Part of a small language model's weights: width 512.
MLP neurons of a small language model. Each row is named by its layer, matrix (gate and up: input weights; down: output weights) and neuron, and shows model dimensions 144-399. Each number is 500 + 25 x the weight over its row's rms, rounded and kept within 0 to 999. Numbers have three digits each. A neuron's up and down rows have the sign that makes its largest values positive.
After each neuron's rows, "fires after" lists the tokens most often just before its 100 highest values on Wikipedia text that the model never trained on; "fires before" lists the tokens most often just after its 100 highest values on Wikipedia text that the model never trained on.

L7.gate706:470537530518484533520522501490497475465510516507480527492483526510553499521531468497465484465526537525496521502471486464545501493501548482477522493482476480485490479475482498499530533516497518496535522519510494441513557511502487463501528497526532537469514520502483508542504496496483484494527521477496496518451489531462533469527509509504535484477477489435493477478523480504522502496518496523442549472516488509488491500505567519465495523477486505514511499507493469487549490511469533489499579460502476533477480532511512533494486557463548505485514469500464465510474504446521527540509494450510493488492497492526527521474488519519544455498468495505514516509498482492495557513497502467467504533530528470510509510540525506495474509435485511469539549557513497480502502526503536
L7.up706:507569482482498494520507489513523470466478544499450511447481505513552480453515496516526517492483468504511502542447509499542546487471523520496500489483541481470509497498523538493477475521503521498488498500517521489508508518504490472498493486490533482475489493501561507517537507485492513481535506483517464507484510528504530502558465482516524511518491498436497445523524518502469583486478487543488476515517505474477463527519483490456508513471504519521521528494483515480540509502515524513549517503508510541477491504535525471506459571492516498501528486523477508534518540497488476535488486512530541501512500505502529494502515484500516531492508475495465498481501483529493503529532521482463529527489537515455502490503485516546507510461504478510487512508461523519506464468502535
L7.down706:512503470542447512473510517509524499520527502469508538485516502506474484458485502566511484490496484495538509497499545533493487491503512472476520497517488530475499494515510494505459504486491466482493486463512475461520499506493471467472467487526508465522519523496514555514594512502516545464540529486484520512490460510533469536509502528564486504506469450491458483524536526434483454508492503530486486469510517513463537527484524486459465507577516514494489500493496507511493511473523486542506521458498517491482536505462510485500527482528516506510498460529529534517534513518491479505489497451487468523481556537485517513533520466491504504483491503475485508507471448536490462492474493526514476513499523517472463480483478515480513458558517483474466511461540519498505495476504479
fires after: " ", ",", " June"
fires before: "1", "2", "0", "9", " ", "8"

L7.gate730:499516536463542534486547498500518513486500502479534497462478521456515514502439500487517482466475510502499444487473470516476491499500492475535459519478501499520490422508529464469511536545495466471472494499514451483510479495557479542499507517516508501481480534488503546538498508504533546448548479532472529462461476472482467496472446530494486438514504457502454499493513478506516495541455477471535479475481509492508517519489505475485438492517498465496483478496489435455510507518502520495492523497491481503487477481513502541530490525482472460472520449487506491538487505522530457423488521514474522502510466524513451511485514482517483492498516488490491570484487498454476525506480467506471531480469535515466501442476508507504533520454481534499478456461494516469426503497479475
L7.up730:539507500485524494467495446518517522503522518515531514504498539518507505486552535512521513524518525552524443477477511519463535497503506505487478513533500525526512486504540483513513474517482489467482526464504469457512439532517473469515505485516512469501464520471528486481483489493534521477512536526504472493445446509491481521529522525503505478501478527471475503522492485516500510497549496469499513497461486470522499509530486507508485498473473493491496485500498505515511527505427471500504489521528494541500479490529469527498472532489503456481537482488473519515553501501524507484476514456543584509501475490560494468472558532496477474484467497510533484502469533506481486545503492479432556483481527529471537532450502537531558481470506463505512460484481543527486500524538466
L7.down730:511473476518516505496545504541487497488497488437518560449533461490541476476473541485504547481516493519483518492492504457505531481476478497515475496493508517496465524509485531502514537440475521448509504510493483514499487468472497548469489522476483510521440504507537506488471522476552512512518500499487556515530489545522468507479515487500513494475537526501484493502493509487446479532459525508514542448470457523470498529479486503470546441485535533471495529505444475508485510504469483471483510499512493520501450484485518501494500517500549496483517537496484524504554454479477449494487483497514522502497448480460517523512520517503485464529492495533495444532478476509466501475511500499507483495521476479492514504478492509536531458481524477515475491512521485519453485527501506
fires after: "9", "0", "–", "8"
fires before: "8", "9", "5", "6", "7", "4"

L11.gate48:497521499499497510505493493526517504449518534467481509481499492526536450463490536549519496519503536502497495509515500475506512440493455492477509540508523479509452495483513500463496523504491463462505538473460502503450471483532542542509538514504453516494521470473480535489479515491508505513514527493500518513523503501518485491476534471492533493507469520530533486508548478504463456438496463520498490509508496512509479510510455485449486495444446533544495481518506471442518500482521489511504522483499484514487479498485486446509449526501548484505495497486483521520475519533502527499531480482516482490510543531508510492504462459446529494433497512469540501501509517506469458504506499491503515512501537507488531496497524487528533468484495474539492502531506504488510538508536505
L11.up48:523486490467480522522539495500510492461542491516480478483497539511470451505522511512491536493465522526459504541503498486502503468480492479494470500540509493503448477539485470487482543489509520490484512479493498490489493493491508506486477539478480475542487494501513522516493481502518491446539476497500526524472481502512490518507483474470492504472510492467522443539485534544511509464456485468473506537502499536511496503502505549527494491497488593502513481500521499487500510566511476502485522538484499496462484516485458454444488504499503462546519527453491506537514436535500516459474485541451523457516489479490486475497519478516467530476502506555492502542479544500488491505470495470518515503522523486476508521541497477498496461522483468477468507513509495478510476471459519
L11.down48:474540484471551474496491516517460511515492508519482494494483483503496477492499543500487464511514499476520504470443516488521530549517488464479498547464498526477520522489545496487493513498498527515488509491468505521511505495460503501481493457517517494485484484484528501460496486513520480495545525561490520527525504505539492516477466522513511504513494472463510503492527503515498492505510525503513543506533480473473522517478444471492505522495503472530491535494503498502514491479475540499465476497470498469516490518508532456496480481468480505475481472501504483505508520489528477560539472500463440536508473492544504485525479507483517494554536503484571471494468476525513491479495500516481494526481538507503450471499497463528452522513459497511481474515488493496509495492484538
fires after: " ", " (", "2", "0"
fires before: " |", ")\n"

L13.gate44:502501501494514497539527438514552511460463498538505512517470436492486479517478517522543534490473471480529507482517477518545494553505501494477536489524496502531454494486474429490476486528475518502473573512487486530487473488495521488515508507513469472493494467501535556498523494531483528477517496495494458486468459519524470449463500484532480509510477498469529492495501491451486499500476538505514487527550480496524497526487496445469466469506548501540481521543539485470503451549452482527463519528524509563436501498521511463463489499537570495523496458444448477515483498507559508475473483519523503513519479497506498478503467431476442489514499524483477493503491497465505527491550509489511489505462500499507521528515468521500531495477529517487507520481482537499466480506504451
L13.up44:504517503496516492498526489524534544516512481516485513553523486500495500525510480487480526478519510485531472490528507534508487560530528483528520520503479515521486488526505481513481515529471533492422509488513501551485450495492455454517509475489454491491494443490519523499516538531474463513498497472493469503476450473500483493493564475481464527486504515464429489430483481467524531511501494503474478489470506462519494520491531470461419514534548501501525536498515493482519527464483520543494484497505538500456511522546512466499488491514547509500444484462471498509493495510497484491460538499523499540495513483534507504480466515534465530526478450474484469519521504529497501541535499482510485518465517533537571573528513524521507475530524498516499527471512561512482462520455517
L13.down44:506489445524481503467528515477540527517538465508516489484526542510484490513476469526502519508517476494502534449549491519437525500470509516500511491497533503482479474446490515490503491473498509511542511463451504487508447520485493442492486482523497467523495472499481544517496502529490489522495518464565525507473490496528529505502539506521469485517542489521482477510481471486470504512523517530522514488462540518552445499488525457446491517542468484481438512500487487491507500455496503553525465483516479506517538508488489527494527470490487501511498487485522528483490505495467483514507507493507511511520469505475463481508531529463473497525499518459471496560488426495492498547487530503484501539509531507516477477573490503531516450500514456514520485464495529487468500483475494
fires after: " ", ".", "0"
fires before: " |", ".", "9", "6", "–"

L12.gate377:500500501522535539496513472489520519495522508505511493515467509547490457528525496465491470500514485536482523462501493497481526424517519473532505453490478468465519546469453515476491541511519516470553468492462512491467527443514519487513523480486482480493496465465459497506560470524499510528501542494467528510532546512490488484496514501508485518496471497521497493472461499453525506491492524460489506532546504499475526497514496460504497461499470477463466481481497492459492479518521507467497532513519496474525518509478524492468515548492499501492498493470518515456507488467472526504514519482502535507456455521486498491532515462468461574495472498513478518472490480482471540500456466502510515493537501504521451502472454485488474488483514495474488543537478527532495455522487499
L12.up377:522548531538512495480459519479483540523502508510529503511491522537481500543515495519514510494501466536506527470475428482487522537496509477545480509505493513461463570526507466475508495466446482503465476480506465535523542500512464509521516519497507487521479462482508499487509472486524503519470549503486508497454508494496521459498495500479529483523501510484495474491486491480517523515435531441470513476512491463482544502516452488476490479492511464444514459521491536514522481515514492531524514495447528506520439555482532497502518511507430523477497502496521505485467534502523528497535509496503483456463548523454432521448475462464477545518512518496488492480484522522488498472545482471478517463472505483493530472493473517512478529529504518497512489495476527495462513497496449
L12.down377:547491473630532489527513527493487502498509504524493466504456450507492477515503492487489448494528490493514520502523459492473527504461506453487495524520484464471522485516527552477508531479473489514499487480504486487494479511488491531502514527533505488499490513492511501496544496466507516483504491489533486502488518515503466483553507504507514496521506512500471511482482497440517493468512531517454497451493480510487499475504537531522505488465473501448500483502524495448490532515530500519476476487486451485520474539487493473476507504532483524470448480461478466491520495464475495487521496463512509520497520532458459528508474483537508549509453541505515506478496492483521482492512503538475512557512531469473448476452500489493508538488542532520495540497525538515527474511555501
fires after: "1", "0", "2", "9"
fires before: "9", "8", "1", "2", "5", "7"

L12.gate1096:432519512486526552478498493510487519486489492484525531502480540465511519493476483481549487506504480474538519533532556503494475502491466454486520455512491464506460474513514483466480511492480509524480502531492502516521505510493495490500481487511553483478531498490501518477517496488491496525491494497528526483490471504492472501464461508502524493512471536507498460520502481518460506523435534508512510484505501491479500517516493471512489483534519487486494525542461496510487513480510504482553530472531524467486523520507468488478518478488507532522476515475518486541503482527526495486536458506530520487478473503539489479497539463476514527565500520512490543523526508497551480517521514508507501444522497522520505489517537516520517487406497515499484543511478507485473498456480456
L12.up1096:467537487511518467463481482541498516512458491514530464549515517512537483497456506490541480516518484504506469457555486498501492478496476488466519502505513534447484517498483492487566533509509534456478507473535504523521451502513481504500514501532526501548506458542493486499503512467448500519526522505488477459549482492515485494491473521496488496470482488532463533499495438472487507530529468509505487514547447495506499512479503454536512518458514467508513527505532543514462510530484504525538445499516481492499533522535448507451560533495455524482485495473498491474548509486477497503496477498510518466475468512490449497509469469504515550522510488497518484498550476488509511523523463519473450497555536515488513450478469559495509527427515519511495532449507477496451511506518490
L12.down1096:509536487539518514509467532500495501511550511557478524533491512455491492478518475488493517497506504524511503500495478474473515506508454494492467545532493523554498532471517516495525474547530557493499496465495531518469527506502494485480500457492519489509494471491494493479537487536516544470479511490527479514475484504512501538517503550507462529506499507449472499469471510478482509508512507524512539546523475453483499510490558529469524494490486522500546487515528493478483478537529480501443499478523484445487492515538467440512477488468482558486548482495440495522514498525503490507510500510494496505480549482499493489493492486473463535474508491504500496482490508519472495511480502489458470533548489542515490494537493484518523497498516494505508489469535518523459514502510510
fires after: "0", "9", "7", "5", "8"
fires before: " |", ",", "3"

L7.gate883:463476504540502515479485518501514451504537486506549528517484482481486451508464488471470487449522527504460529492501503508472483511467473497484489471498507520464502500487460499480509501460441526473491492500453512485512490472481488491519521564476516500522496477496503505509505492536511537489519472496473490551494486509496484482501484480480560486487494490456456443507517524503511476497555478493491517486520514529496520471505535511484489482491527468511464552517489496513493485471492500479526498454465476463476518514480518475516552457531526446522465486533524475496482502489528516493516470502472472498496523499501495496529526503503510485501506492502516529532503539493494508484497526468501532451518506499485548522501474503536453498453505505483517483508493503533484496516507499
L7.up883:496524510498459478519485461492495469493478464492536494482529503436500486498528474510552540477549493506493515484527498491574526471497511518522499448519488514475506511530496483500458478508504474450484470512535458470501523523468507520521511493493523447519520490499484431493483484484529493525517523498484501491477557508487530492520509500512470478474508458467509507528504460500558503491471513476518502551517470508497488479513491488439489490514504511547519488492485521511471505478492452476507482499536502438490481477526507525505546493493504493494512529545463447481483510473495476534510467490488505483503512501500479504439479485560501534504476507519493508532491458514496520498509483466500482497505477523491443484494467499516514511498505473502512453461510443503502539486516473
L7.down883:535508525539524526472490475527466535500494485521478532531473474534521542512476520555488472473553467508497507494521488496473512501483514508521540532503505527502502492480489471517511487520500472538498519451502459532491506497510502500554555513476496493493476539479492494469503492485563513489507520490483515507501553563513529493499493462479526498534536512495487491525503483472524513549545450523500520492497533469509558502518490533487510452507515488488508459496531495511524505473492473494530501532531504515513483518484529517489479530493500463502481507523553506509515474497518472522515492488485514491473509526495459487515531527501461465495538523481498532506455510548439527482482493499502491517514528518498508469502482487516543484467516510529512540489487497508497495494525468
fires after: "9", "0", "8"
fires before: "9", "0", "4", "8", "6", "1"

L11.gate1167:462539473473516482499488501520519520549528485528512486523523512520503513521508548459512497497490487449527494474506516531486482544540483525473532511481554516511490481475538492478532534498470473483502530480504473498513518478510497507534501474551519478463495542534518497487563499471491465498498493508504463488495485506516486481495517504478503513509485478555516498520467483524500526481481504479477503469490521489547488461508543499520494508454520488529488527516495470495488467460499503454482488498511472547502496536492478498488502472487477510501504451478532521480489469472539494477482461506491494524524522491495481487459485465507522487500526489508513495522518533523487528503533511475560520498495492485536527453460516491480554512503480520484480426474488457482470531479522494
L11.up1167:470531469501503507518512493512537526503547472503478504537493517486471518546496553514488513511522502520532493482489482517471449497520529491518449497439511495470513513477551460513548506506522476517466483513501463526520512503480499511539479522454484463489485535504492516492518493510467551488525515533558466455501494475526527514523499539503527517487503490507480510539458476521531505468477499530492498460483459460508542522450539518481508495482530476511506516518485505518467479473496501477494489458513531548523457546522492535509495499497494499519470481462552509500473516499483488491464478496511511549501510501500524536437479503507486501484530502519473481515534486550494511517476471458517494525463483514522486494493510544475538524510537498492457475462479458510479515520500537
L11.down1167:511521506460512487493481498530521491510547497523481498500489494503465505473521511513485487508534478503420496526469502487488538495462507510508489509515510538461468497475469494494505462444517500477484504497503498508514466494513487453517458536506491489496502490503491457511532508486520475479484483524503524504475470552516531488481523511505514516474427491485505550511478550501473502520492465499502502473451513504477450517504503461484469512515502531511476507472524509537466471486498487469472544492476497533470470553487489467494512534513508478530488518437509518472504518497468500517526486472487468531502493528499460471521482517471515474502479511483511471473489494507454484456496496514510547465511493505496490450573507532496495549492491500486518463486516481494499505495535540
fires after: " ", "1", "|", "9", "–", "0"
fires before: "1", "7", "6", "3", "5", "4"

L11.gate615:514499453493524523495506552517545485483503496506539470506500485496461522543530488463503511492508520515476486531508511539526472481495513514476512546523510494487558495509465499545498534460512519508485432501542490508499532499536502483474493468554515502491526488459495448489521509508515515518547472457495503525520516498490508538482499507491520473521467495479507468501489459514499522486454529495513490511485511513492482527464527497480490512518469500462492488480532507488488504518501523511521524504488511523504439506501462542463454519514490478533493531494522491534473513506483468454526489521470521513498485497473476494481557523490505495484523491521502481502542494532465526518499511446469492490483477508509508535482472504500511511504504509509474478479477501506498533487510536
L11.up615:507490542496501531522512476528473487520529503494562521497426554525435482470506496484521510514488481488453486556498478549556471511513483486490500472510487488533499504525507523486480482496531503553494481510518507488493508513516482504483505463544509509512496532444491481502485493555482543497478443531510500532535450486493507476526485508479508469510536456492455517497514472437512501507490507452468525477469519493538522507533562461550558457537529486471516507534476510482493524507486498478511509504529558480465547486517462477481477514472458516482510508446541495507482488468509495463473485504462508467477525529481496498475495475479523520493537537509482449535509533483479507496501521507491519508476487505486529519524504495525516501507490496523490513506496509522500467468473521
L11.down615:523492490432471476461468467531517446517523534495507471513491477498492477491495493543508498532510519495452504533481502504482508496498541520499496505527501489465511519465492471443515537507537511539509445493534495499508488501530536512543479474485513512456489482468473544520526512553484513520510504490499534488497534471490509498540486512487512454529492501512497507455497505525487528513506532515513523506482465533513518532511504492501479507519466515442489525522492481509521532538522488500465532517476516513473489455502473532479482507478499544527498501484490473529502473465530500444503508560545529472499474507540482471480498498484513523490498540509500480539520503493464488463470472533488490496552524504520493472507482539533483496516498521481527479470522544529496500487512552
fires after: "1", "0", "2", "3", "4"
fires before: " ", "0", " (", "2", "3"

L13.gate1141:501497510484534486495521448516521457494483518547492480502476484477517451503508442439464471471528491470482556463504491526476495513565584498518503484481479467525463499491524510462475530504508540488507528471519497504497538513513496453457482539479477517517497462496515470499494454552508515506520496515502472447470497530491488516476480525497493504533484492448483488497474519450520512507515511525477494536499451502495514466500527451519509513500510495466493476488516470472505475547508497499509482544524523529479484505466550524483496507506481479497557439511513466464467518511507541515499499492506483526473500550514540459496505506510492530483510484494490534492502514530496484499493505495533508518491485515477480479520465493500486497515510567528451489556493493500531486449505472
L13.up1141:482498466515448512517462481485515490516536496478530533478493468487435506525511519491532485495514549516493502534501458521511549516527505483514465464494488502456492513527520510502518465509523464485502487519483531508528486522460500537504487521471499541470519483471505539484480507512515500508462524448520481519458520552490461499492490497505548491516498569485506477521466481537509501478495578497540527477515503506516581481524468523514507485478508521522538523523529486567532499538485516479510501460462484493498485521543493509491505490504538510482473478446466497553433494474501500474478441477510483481548472487508482509519500463496501483499498509504480505460497567506516475502500525478522519480508490477502516536487454471492506477551517539526486502519502474514502525501501524
L13.down1141:486518512491490482496474474530553505477492500494466474515516492463488519489539528452511450505474487490505512482488457479462516479491486460531459442471468436477490494497520557484523508465484518500457477454492500527510506516478511482497490452500501526533478529506485490475506476479524515486481511481495464502530499497499466485519507520463511473455444502492465517493463522483524487509469509453553496502529485469525514477496548487519515524502464474504481509479508471572514446547458517471505456499520520472539500514496522468466518469505477529482499486521534530483491474488508512513535495491505462522507491482508516457490487490479489516504500489473496502475501498455509538481505539503525485477486519518484520516481510550494551473504478490559500526482480498494510499531470518
fires after: " ", " (", "–"
fires before: "8", "9", "7", "1", "6", "4"

L7.gate885:491519480512535526529540471487536485493499514483510497528513485442472538480440537465503513504464502483480470515432543525510550491463515522523541503530462502539481474476505509456529536472465497501516469484481491546470516464520471541482535541514521511569510527496527477510544516494488493455515508486497538495480493531529496480521474531544492495547498472492456529518559494522479482489485513501505492488485532468507520498449513528491513512481498485511464476481483510490500500476459487521467487488525506561496502529507534519500474558536520489472489490512536493509529497516488477499506526569501512459493492472510480487514523487436481520494528472498470462537513490454492473491452501535519465508479465511519519471498536503482497526498518515490525471530500488484499485491484512
L7.up885:514501535459538488519469480527503510516523494517530473521528489522456528461523529525492491482506508489507507523497485514454449523508504503515510493531442485570487490521505508508485535530520529495480479505525506519509498494536475531484438509539566479555518539504494527532559503509531501451528534481514514513491475498496479496507487504478512534521496468513474436453508471505508495478513526504509497509516514452472515476500532513493496483528522467508458469545495472531506492494495512502513468509522508519495548494450496515504468511500458474495508492532521511561535506506503524460488509547538515501495518521507483526465519517504454534515500537501491499494501492442477441504528505488498493506497493512508564498531533480501518483511509518507478492453452442526463510508497543
L7.down885:558521526544490466473453509487492543483530506496458513451532497526459497485500527562489530519508491492476484503445517483475497474463493485513473485460508497491447541478488514438512518519515513469553498522487518481485502489468480502541544518537473487469513564458509462519493506506470516502495511490471480505474510451479493509509466510479462493541507525513504512493498472496566480501498512512467485489516494527502510498508525465542567499482516490500479518526508459502513488545527474443501466519480509465435481529506484536489488501458494520521463494530509452507545494503478512496517491477523460505489478490470477477483477498493489517534543502499511516527515519452539500550505509479493490524513476472503452522496507521532453483522490496490533561521480495505505508498477521
fires after: "2"
fires before: "1", "0", "2"

L12.gate298:527507495496517512518504495519507467501510508484522512500539511500470412540530493499517469530480466535524512496505498505511489487534505531512470477556465477490455513489530500502528473520487431509527493522494515475497519451509568509461507545490503531485487460516484492499475513412494471501497468537500509532497458530476471508512507479479493450513485477503499457504503515541480497477517525492577519491513483515468526498493467492501473507496515523441519479498515479525431511516527484442487524460501529470537513527475502507482554488536497478507438461479497503462455514504512476490521492446447568520458473493497505468480532488490472470477498515538502524490549527468446519492488537498471517490545503506506476531474506490499531513499496498523488502505508490505491469492490470
L12.up298:570477532447548515493518501523512485491491511490509494497510464508452513511505503514480469463482524516495496485545522493520486562562535482510518457478485512509509483498510513470508512488462480463480482513524551470510477501478517504510515547472468483500515526502476504497526501444512513456511504535473488480475499519473490556503501483503509458492498491491521462504524558491539491481493483534529502488499510513468484457509482479501488519507525538458532527483529503518565504473446517446482510503465507489518489472517473482509463485472469479479480456478501485540481519504506495542537451493499532569477494496505579493516492496504496443444468494495496495489444487492487497521505514455462501513453530515474492487492498471523519501500539523527483466483474494502487442480517491
L12.down298:525503456498480429485509507502456502478559535536478535478513481531501510490486505526481472471478494473498492527486465473491542530508495573478459480498506489489467504515522556460459495518484472471551519460489464512524525550543505506517516478515488476456463539504493526500451522468513505500442469505462522460463499498527492525510486534499516489503521497465497511490493464506472508479483525484527494491488468491513565526484468473504475547513448475475549541517482524511466550466531509473496510494524523477505480499510530537485508459521533524483510479471483484504514493492502475480509519463489473486511517493490490473534539532426502499494439506507449530495487489545474486505475492501512501527527455517503506498495527514467509507543507508503485495512505497480463507472492477
fires after: " ", " (", "-"
fires before: "9", "7", "8", "4"

L11.gate1328:481464518493520481530490497502489505488512544540517492471515517457475524516486497552471489493514506478487480500542503499527494502507490520485457495566505484486496519492505529486507511545506518518505471533509503486519527477507496518504520475516466486499517466521524524529509501522485525494492486501474465549491566508509533549510505544437490501500477480545511523495493505469537495463459501478481482486493512477506456514502551513462518476514507544524473494468545479493501515486494493456553474523484496484448491506489500489473472490527499479517462492463487527472526527536475522486523491500536466506547499506531486496467527480511493500496504502476468506481494478515543497480495508482531522494490531491462490515474498515485502494484523495477563469479483505510515488543528450
L11.up1328:524538515488536487489518510479458485492520492520495464505494539487521474476492532468507490510503502499521491518486491472478522488497438526464543551448475529530519470494501484478454504491512543482514535481493472529475531530499515515550468485514490495477527530514494512550442488495461478495464505519507500481530472487511472513487514484497484523512470533490454493496489536491481507536489494515486506498481505448514501488549505511528522558490451516501497448520510456508487506490537456496465486485488489482514474503533534520522513459489489480521507460450471514475451529469490536509469483523503494533523521481512509502527529491520483494566517446534506501512446484524462493506507473548487507514494465444454514502513471502484512486497482462445504505515512482454505497491474513
L11.down1328:500513507502512508454510482519457476490492469491551477493485448504453498513507472439477469467536483482522460512520511504485535476485551502513522477447499524468518494470503481470470519505492495538539493522486527522483461511480496544502489529490526470509544532488516491484500518503523514464478479499513489493480500520554491510533486435526510472478514514513456505471509512519459477537479498501503472523536510503501460500511530560545483500485485449438467478542509506554496488492523482484447518505506468504504518484495554457493539513530514551528512515450444435477487479498544523469477475505502506470473466470474470518481496503517480518488485492578519465475488537510490490535436474511503528489481507476518472535484455544526462504469466461510476545484490525473529503470537517
fires after: " |"
fires before: " |\n", " |", "1", "0", "2"

L13.gate1147:467532504485517505500511517522511540502540516477557481539515504536515493496486504498512540520503494511532534502520422519463462499457524483474455474522490470482491490501520536464525464546527471492530519485477497520525514458521521482514483475511485501508481527506535510483482465517486483482479476467515504509473511499502488490529524533489495502466518460530509482506478506544517489515500554491503510539500499487507485533504498483466465482501488465516521510488546506446496522463495517490486476529506510467551456531446525488534483488511514563508508485502462507551492484496492511480522506406492495471497482532491456492509529447479494478446512525482489524506501496460475510483512500511522457497476487515512484548494518517487480494502521505549469501497500499499449476531475485
L13.up1147:485510462475494493448536481482460476482484484515516453483490473482463497502486486502479494496508461495473470477540518504500475497512544485471497518498542492553513480523508482499488512478461525475483524492521486452488515491466478504493463497468502506525484518514528489500468471494487547510534532549532525456479458473483520539496511466514516494497463501473445506505561502480501504503490494464481519504534470476532494476540521488530502475495522519492527490519498503511503501483506522518484461504486537514437499456506467497486497477466513468572497511482519515515498494476503516503482460489512517494469507513486534470472502527543549499485509432512482545503518483519503512514507513485437506508461576491485511497503525491483507470505513489495493500467502487492507537502505476
L13.down1147:512486469491515502499519521517456471492484548510502485516496495524496526518497462467518512487513475463544462494488503508560514496528488523502464499518533498484492469511505454457504525518499473499481515556498493522498527524453455516544508509507508481541451558507492548493486527501524491466466456503467505509460503502509455504500469500496530468502511491479548490483521521507463508477460528486533556472477505473477491510501518504474497494506490509510515476538470500514530496498490517500506479526464493525517518505485484464486520469491489472531524495470542461518545491531520503490521497483493489523550522471503529515535476453500500495573459484489492505511480524479468480484522488523517456485491443506524518531506480512490512516454492505532479503517491481517498542500484499
fires after: " ", "1", "4", "2"
fires before: ".", " |", ",", "8", "9"

L16.gate1007:498480496519509524501495483545508473532480473484567515461486483486480482492498519517458473515474556532479469490488503481486512533496541485500480477489480472481534528480499489482541481522510495479465504525508539454526547538487496519471522503507500520454528452495528468458569486500469451454470452480472530542511538501493508489472476513514481498485469448455505517522468505513507529463492517481456479521491513501516511488494575534497492496460493493486476502500512529523498510463512509490493490557454504509486487494515521506479505479509521453503546480456507483464477536448483524516493466526524496516518499539491520470495481454548452489534517495470479527457487562484512545509488509495523501483527480505464488509505503471497473498499525484500493500526472456523455494454531524
L16.up1007:491483499444481478501537484496491506512516498501536497498506483464526461513458488506496505506469525495461501461539490510476527506512471465496472494477470501505521485515495486486557505497481489467508469497523507494499513455495519548499465494488487463479508526520494481500530505494509476506470486508423498528503496524514497471519449552486468516462506474485491512517491478527524487515528472502494500525529512466507479530503519531507471518515513494455459526509486517481482567467507537469521503473476509500480498537531531545515495475521470506483518495494499508508539553508477519519544494491478533477480513493512509488522505442549498503526502549467480490482533510489542487473450503508555495440492490544460484469565499493481481484458486534508467523510472445543447503509478512
L16.down1007:556478475484480499508526487477557501484502545473531495542522521500520497481424486489493561513493518504521511473457494527468526494502527476491533463548481512488503486466525476453506467513558496514519481487466499501483494504487451520494511467490509549492501518510528493489554516460487484480528506495468523466495495505512547523522511511513511483509504461473480461507521501528492515506506496462523519519505520499504501498509487500502493517499475536490464525496473500484502486538499472519539473510521475491482515479518528537520468508485528505467499459513539466513518492528487474515520440467511505457498523490499518519465549445499497552520492537504469458457525455530496488490464490508505495531545581490489508494526516486494504502522494502478531543484533483540484509543516533
fires after: "2", "1", " "
fires before: "0", "1", "th", "8", "7"

L12.gate906:485490450520515504517522490473529487534524507502523490473487538539519525485493454490500499546507531520520509472458509525506490480571541509493504492515489507508520508489480499453507550520526506487502479479518491457508474485500472505492480544473492508484511514496487489519477480530556500493518493486509516495483501536527470506517500517475537508486463516494527492463462479496509510498496485525484512510526531493530511516467485483483508480425471545459501491494560526454486489509514495493530478535542534508510480462497482470469479521494514485467506565517463505481540527513471467481510477500461468469522474513491527500509493464496457446475490518503481489499495504535507541485501513466508482444460505489525514490531468475480499444483493480504549510489535465479516502489540511
L12.up906:476498522516492478493544516463508508455508478459540489529469498540499486488503524473507475547462478510468498506470446504512531457459488554494508486527476501499541497567483496470543499489520494481501530517466486503502537497474523514472506483531493468469478462551511469500488501537483516501498501488472514520504484514494536521531511471521525487478454454423527485467517523510505532509554500484507513504476532515456471522495499502474538472477503504497472477509511468477500485513522473480511468514455499495536440437528472507486498541448509524525501525531467517489510496520530524497470485516478505438525480490473491513507495499449483482495510452520501508509479498493493516461481492562494493490474534510502502520494498494499522511503474497518460489521528459525497480493470500
L12.down906:515511526410472471482477487469510524481520502501508510489520513487511521496477493501485533492484482490544499509495467474495495491464467511512468508467494486519470483507490515535496495518467516510512508547502549514489521498495509487469534504488503506475486495520523518468455515502475546518454559506520467477472510493483486476491495512505495507487512514521521493510504457458506523525465487504488473507461533494480489503495507488504523494485517509467477510511495431544487530513515457518468500508457513509475445488500467543535477533507517542532504501523482475525477552516465495502549503499475529500507507495459476491565468481496525489465534496535479461500491506522481470500549508529491504494481509499500477487493459502528452509476466519503500483485439496530463525492514569
fires after: " ", " (", " |"
fires before: " |", " |\n", ";", ")\n"